Part of a small language model's weights.
Size: 16 layers, width 192.
Architecture: LayerNorm before each block, learned positions, untied embeddings.
MLP neurons of a small language model. Each row is named by its layer, matrix (up: input weights; down: output weights) and neuron, and shows model dimensions 0-191. Each number is 500 + 25 x the weight over its row's rms, rounded and kept within 0 to 999. Numbers have three digits each.
After each neuron's rows, "fires after" lists the tokens most often just before its 100 highest values on Wikipedia text that the model never trained on; "fires on" lists the tokens most often at its 100 highest values on Wikipedia text that the model never trained on. A number after a token or word is its count.

L5.up566:530558503517482485496498482542535457488492496473511479519463512533526511546515502504456495475484508540510523475519519471490516515507518477499487455522456489491510442462481481514501493493506506504525483460496500486506477515515539496479528453543489463550510498557526454514520508507474580504487543507521488511501488530510478489498484521507438487456490473499491491483514498492481464500473542513517513513457476513509470496465504470510517486494515541527457473512477557516512483507472463500483495543498526519481479492488483507534504508473481456532503515547516476480499460500502531543
L5.down566:547456481497452541507518449485508515497525546500484488508524536486514499519479492539493524434495470439505535529522561472485478540515525506482494482501468476505514502489526459477474526451529493517469515513484486481552496487530499521476505506515488502526540459505525477487481506502519482521526486531488470468491503493497492502477500529503486473513494509509516476512477485476519509507496481451478514487495525559477560434498513483485497499505531523524556529468495471498512519529504504488521499523497481490522510517492506491506483432445478497479476523521494536488480470491514519557
fires after: " h" 45, "av" 13, " H" 11, "h" 8, ")" 5, "H" 4
fires on: "av" 47, "e" 14, "ol" 6, " is" 5, "er" 5, "st" 4

L8.up414:494521498535532497501507473471441512489475517489520496500483518459438491492497481497439502561492489539494486547510516468504478479493468493525515517494444505478481497509536462504523491476531524490457530479467540508472498511469496469505513464493526549501546524482530488510500515477493516508530529537518492511520484487499506503502520478538478529473520474477504547513512486528494508497528490517498486525520502465513543465492480507483555493480500505463539503482451498505537444532508458506482506535526533484479479487505513480574492537518485496468543471472487517524495527485502522471
L8.down414:470551495503484475532538496490480528514473503528504495511497499523488525476510489507469511512547533473484516456489524535464524515494497516529461449469526500473511497491496508452499469535433544492455489495508546498536480528543515513523515466529484461515491506527522524485506508524531509530473515474470488473532572550490529453510466516484476461498497493550497475516498510534488451489499501471521518510482500475511479518524485474529482484500497507504513530529511492490493507504520506478446475495469470499489485487502448526450498543486482571496520509498519475519520493491515475502
fires after: "le" 35, "as" 18, "e" 15, "ce" 12, "h" 4
fires on: "p" 23, "ed" 16, "x" 15, "k" 15, "z" 7, "t" 5

L10.up60:514508492467499521456478497495453499478539512490517480534567534507494480498485477500520526505480472492511512508507494505505544517516512465529523537535497524473552506503525531521482491429482492468508522529474498470543513529522532510460539505450482506515507526528481522504499499500492475496505460535529468521516504503500524479526538472459478519464511515466466565472484491499553522518481511499519505494476511509534491484497464544477544509510486490516466494480492525488494498523465477493484439548507511467505461481531497419471502481484504494518470487466504509527511513482483477495
L10.down60:530494448480475486454489505501495531518467477541504464527489489493497495528497525552499497492470510521476504447527494518529532522468494524537506516484506511502461493518507547497498524490454495516533531460493486508529520493524506497508581502512513479503514492479489497497467480466536428487474483509517456460512493492511508496497471523482496501496470501522476513477513536499530499547528494540496519454473533460466542520474518476475549527524483489476522467509489504554494510520508474510484523461505502513468479539478478470480513493518445515505509485479522493480515465553478542485
fires after: " the" 26, " s" 21, " and" 11, " S" 10, "s" 8
fires on: " o" 47, "ou" 25, "ec" 13, "m" 4

L4.up207:519530538496500534510495483497482518487499511466507509477452496506531467561488513473458529479476525462532488491496546505464501558485493487530519472482457493483513504482474471492471501502508525503491469451496479549496477515548500522474457484495465515444512487547509469497484472490515541528518506494549522490499508526525516483471509502488498507497490507513472492479531489518532449490474555503496477513511517488517510464495485484527523517518492543445493458503490455458507517473508481516502476452534464518525490479505546483509513501467484503528514530528536486512505495499560552528
L4.down207:461509524483545455421519491516527512499534523547426505504527494492503486498492518481559510491491468469495505461539490507497532452512507503410506484507505462491505499497513519514543523465503494514449549534507485517551503481514502524506510464515498491551518538517521512502552483448481482509493522496522485503497514483502510462491485460483523493493497519528501493488513500504491512508480470484487518491528491496514516465503548509498478467432499479493508503529519457474505503523528463498538485518482513497507530502519501514526475530528527544476483464484499483506530492536501492476
fires after: " h" 26, "um" 9, "H" 9, " H" 6
fires on: "an" 50, "as" 23, "e" 9

L4.up203:492503480492554475500500512504495493486496503497514504485519517518477469501512499503560508488530525511484509567499509475467515495504497503445467468539494501541447497545496463502485506478469460471496494522576483529483461502501490502487530515474476562479493518470501469514503543518522489552495480474493515516484508517512518507475533538476462490478523522503465488506465505480528537513473476523522493516454508492494482490525509511479503549489463463460528507492475528464524474488529509518539501451528463515495473493565491449535496516501509508509451470496477512512506496534498468476
L4.down203:538509432507485532504463530505481445487533469489516527495544438520475500511501510498519474508491525495494492501511515474484516501567472491491468461543531499498485498566490480492548527478525529522565507509505490517504436490469495503491468503487512516485533512474525536548540492513496477498502439506484532511487559517503505513512543531535493481512491468473488480449454551530519458511511505508519486470530501524505539472497484510517494482503490483455508483491520486500496485504529475494479481482532528508535475496457513489504518477516490471473504512528500505520486512470492502489
fires after: " m" 41, " M" 6, "rit" 5, "m" 4
fires on: "ar" 40, "ost" 16, "id" 6, "ich" 6, "or" 6, "ore" 5

L5.up205:514495478520536514526487504516529488503471507483495488470514490508491478498488512518510495530506475461535491537499490475517534508497491484458498513504524491549476482505483543493524513507511489483496530486521476434498501461537507469512520500464528538497550486473527498500487534491510476548500471544549457485545494469525518529497515489508461542515517487491505499502487448506522516496507483514531505540547527497500493513500480487467471476514447515500511516513539433493445456476497477440533485440470510527458475506494481496512533495469509491463492492538467501503477515560528519488
L5.down205:543491512465482473466536512514501496457491476536497529502468469512507525505486503524521471519490495501520486543496450451477516459475479515525499485519476508496489498510472469444417492477497540476523538486528506494528515538475522514486526479526457503535492454548521495499510512478498536530465490493486510471565525536507547489464499523509493518474503476528537514526498468515501532503524432506506470510484494485525531484532457490481506517515542495452499506533485473485505496451525479525483490504491493503524509502530533515545482476509485482529478506476488521511528485507468488472
fires after: "m" 24, " comp" 19, "om" 17, "ce" 13, "le" 7
fires on: "an" 25, "iv" 13, "ing" 9, "is" 8, "un" 6

L4.up444:507560481512524520540476501514535468473506515497489498538457521486510495527473471509508500453506537534537519506479448527523516446478515524480514552429539507473495513491531520492510489475497538502494465467477501472498548490532507480528507462487452495500499492567488490496478511509503535544503517503488502542528464509544509515485488493503474490492499447489513498506530465541497478498491517487484537539515475502522486456503512468495498474471487500530500515518521493523559473488464501470537472515503496499474494462449462481515531518486505475503526495538497513528523518483466517506
L4.down444:522504458512496489493461512503483488501500520527478517494476514506448444503488487510513523530468468531491526466499513540494524464486494513537530490503516480506543459483460464471500506471536482496490520517459506476446485517520495466540514529487510491530466479516536474510486520494516505522505517548494509447516506480459539484525469533498530527472521476528528464557502487476498540471512500466502488468476527542527513496474468493488511526465485529493519532440489509535480509470501460518503478516463482472545506520548469475562515506533477479496494509511522486482496489515498527529
fires after: " H" 29, " be" 15, "H" 14, " h" 13, "om" 9, " th" 4
fires on: "e" 20, "c" 18, "um" 14, "am" 11, "er" 6, "ess" 4

L8.up32:513473513467512542510511502533516510448483552551523480525517454474497513503479509490483501489499522517526464499530482501501500480498486460504495483476488497484505431457524535503547510482467517491545501549500502528467508494529521456482531526508491500529545488522529508538504458494479499495457488486513508524491539521491492477511459456502514478530543513473491543464472479535562484493499486465536499511469515476512530487484509531502498512518469510532413502501486500482497491492515480482467482482530505544502524499502520492533536468483487522494501500514511510482512525467476451457
L8.down32:479481473500428472468488513455507504514491494489483492485482494516535481532524516519516497520488526486496514497483530509450530489470510544516531527518500504509498530531488512463545545536517493554464496483527535496489472508510468554496499457508482534477506486528470516509524499442492520505519506493510512455539509544475463508516463489494535518487507508531470450492502462513510537511526455438497504513508485479528517519487475445514437484504513536474506480526525478524531478531484471537512471502487523491515500535505490540468469492509476482513488544475515503522510471518522499470
fires after: "r" 31, "g" 15, " s" 13, "s" 7, "k" 4
fires on: "ou" 26, "it" 15, "an" 10, "is" 6, "en" 6, "'s" 6

L10.up149:472505563480500525496488504459483525469548493564496531467468539507546488511465531486479537470508500517508526535479510510513474501492509467470487523494539520474460506510474520498534492525502491475509502487526458521510499504451483516492478479485504506485525515527520539504484510451519440509442472489502492432488464517498486448537490554535508460494489520515525474528508518520499480529533544506514513483508517494540508504538543515522522492502526516520540502474475495482474508501463441486517494461518483500487483552473481521494503484493538484494495479511506530519505473515498482488
L10.down149:487517513493471459472493459494500468490495506523547481474535499487552531514486578499527471516498522481526490450458500512501548529495517540509542509490452509497498479511510523485524508505506505473485508525489509497525490541521453523461506463494512480519474567509460522473450487519464499486487510485475512512449504481503512505488504485500526456474529448507465488521521486457501466516501510492498485533493497542486531470496491536515539566491494474494500495501510486505458487488502493502506486525527520533552513472489482534508462524435513509512517501461478527480482523515490518530
fires after: "am" 13, "ag" 11, "c" 10, "ac" 7, "oc" 7, "ran" 7
fires on: "n" 19, "il" 18, " " 11, "u" 10, "c" 9, "is" 8

L11.up299:537538526503517528495472489470534496512501484532470533498538522503487491522481528488449468509482528474508509556493531492482492489555443511475489496477524458511523497527499484473511487519486497452453491489511489500491512518525458490509464438475544499487476472485496484512500544489442501480483513524540496456487481513495484475493498519486505452501552515478503482465497494535494552527516473488492472489514481458532506499531514503492512504519516540530492469513460478489502464500482477468493526506536482495478506593470517511532511493459498511491490489539497548488486486503515517528
L11.down299:536517485490506485512466524502520480472494505465448491505519484545487529520519508513496492508529522514471505495491468524496499559524500522526549538451508482518508489495492514497498519492469485538489515546546460539479505523496500565482511495465480460520473560490443504511523501526506525480508477462487465484462450481459489542545457525522516500488492455514482488532518489465534480525560527461505520528508480536466514491528492481484544514485501451524481502517480496481467480490484539525509507518488507470503506496508493518474466511488495484483508456498509464528501494484538532504
fires after: " c" 18, "ag" 13, "g" 12, "c" 10, "ent" 6
fires on: "all" 26, "u" 22, "n" 21, "r" 10, "d" 5

L4.up329:509473566447481492508508472498520500527497544511478526518510461504472479446481440464519543514488537506511499497485480522505515477504486481468535465471529540492494505490532560477526539534499489508529469500496476517488545507493495541466497490487503459483501449504484487526484524553513442444462501515543517516552532484504483485531458506500514497483522466486509543495505550462500503515512476518495536531481531448496505458516542520492494489519493478530493482488528466477528500531508538499519497520485504523469498490515517481507515481515467519481486497503487505481474522496495529517
L4.down329:504474512508487509504470493500479524534505519545451479519506492549480499500480504508498479521485536515518483484491456510491516467488483499471490498508483497503498484494541548548492478483513518549458487502483540510469507509531483494503469484505504407480471452494505510522503547517518452481541505542487472499530502533503467516515507492498505478492501524497512475505512467516501525481541522525477503467477499478524590466455527505479529510474484500514512482523545473482459466495485428526509529520470496529505483475517494518473477499491502482481515501521481558469471516522508545491
fires after: " " 23, "s" 13, "ory" 12, "ation" 5, "y" 5
fires on: "==" 75, "===" 22

L6.up735:505498478460517487519481513477495500460489492548543477488520476511452504518492467518505499525558516444487488522527529486495496502511488485498514499511477511545495485493482506489565482491522520499552503498506467524462475497515479511508454521511473530457500476487543469495520496515478561530475455520509471516486486513524526526469471516498470511495463545490450512459480469485510527541542469515525517513507530500528516465482515483508490519506503496520508484481494491499512487461497481501525498506513492532512533540527523533500534472530506518485502476513509457535436530544494428462
L6.down735:477515506529502490468565516540529536467534492480510570511482470499487488495489477486496534494478487514528501472457513479518510466565475510491498514483514537483493513516506523495490549511506488500481493524494516532530513532507503464472521506487496461488553497518515490531524499455510537501463541509534521502487498504524468502496504494501482456480533476507537429518504472529452501493500478474491504506506492490531505537502493512489424547508527522522509527490546446497506487508527449499503511527493478489510505453468490474523488499469442486468516489516542480500482517464486500479
fires after: " m" 22, "m" 13, "om" 10, " M" 9, " comp" 8, "p" 6
fires on: "ay" 36, "an" 23, "un" 8, "ber" 7, "ost" 5

L6.up63:519494508504501500478496480541469483457547523474525471502494520497543475539498525511490504476532503479489487531500505459491485546447483493495510507491506473478493484497557497457538542497489523508478493482491468523504516555527579484473533511514535477530506485505499489488511477477494549533525499514496438481562474443500507489509535484461526487472508477480516487513500522477545513490498504502479514510451495518483481489477496454557508483501481510472486464495509497516494513490491498512489449498548524511519517510516497502506527464460467508517474552514489463514439484514511531499
L6.down63:477464484553494513495487534508538537453550461490478536497524516513531517460500497523492473477474479461485491496493515493481502521509461503489488488510504491508544499477495515500485513470536544500550524514437547485491457543508489467441517493500507490546568469510534480492482477513456487508489523500510534484500533551545503501486496489529529491472480509517542519503547506504484576481543481449501485498502502512520494476487477495454515495510495532485513500503484488454493486482520482516460487492526466482522521490517507523484510463463485511494506542496490500453491467497496508497
fires after: " h" 23, ")" 18, " be" 12, "a" 10, "H" 8, "av" 7
fires on: " is" 23, "as" 22, "ing" 19, "us" 13, " was" 9, "e" 8

L6.up517:520487501535517507507485528486533481517510501483469486499510500482497489469538508518516481535504525435491508523516459520470533505554505494500505522492520525508471526529519487530499467509529468490545491482477512503560476502473473452501503454531504514439533477558488451480523486489464490477469510462500512487506526468524488490538495471541504455501486513506460525539464450491497505509514495464496505536504493510514486506494481465531508545494496522521502555503499489535536481541495502482523534473456488516521508459500509526526526502461470481490457509479501542488457491531473483531
L6.down517:539466477519520498518504530512499486520478522505499460473457510499491536490468487479497496515542492521483490460496473475553537500486549498504513470506456487557481481474532512475528449494460448491507502501488559505514568488533530491480524504501479519538453484460497508493507497480501474429502507528517517528489504473577481487538470466493486516495497487500530500519541487490540453529497491542498499491525471496515473502485508513479533526475484487490515537476525508504459515489480494508495527489524483541455500530488461527486462504518542487534506508516504485496509496478496521521
fires after: "s" 14, " d" 12, " K" 9, " D" 9, "ur" 8
fires on: "ist" 47, " p" 14, "ill" 7, " also" 6, "v" 5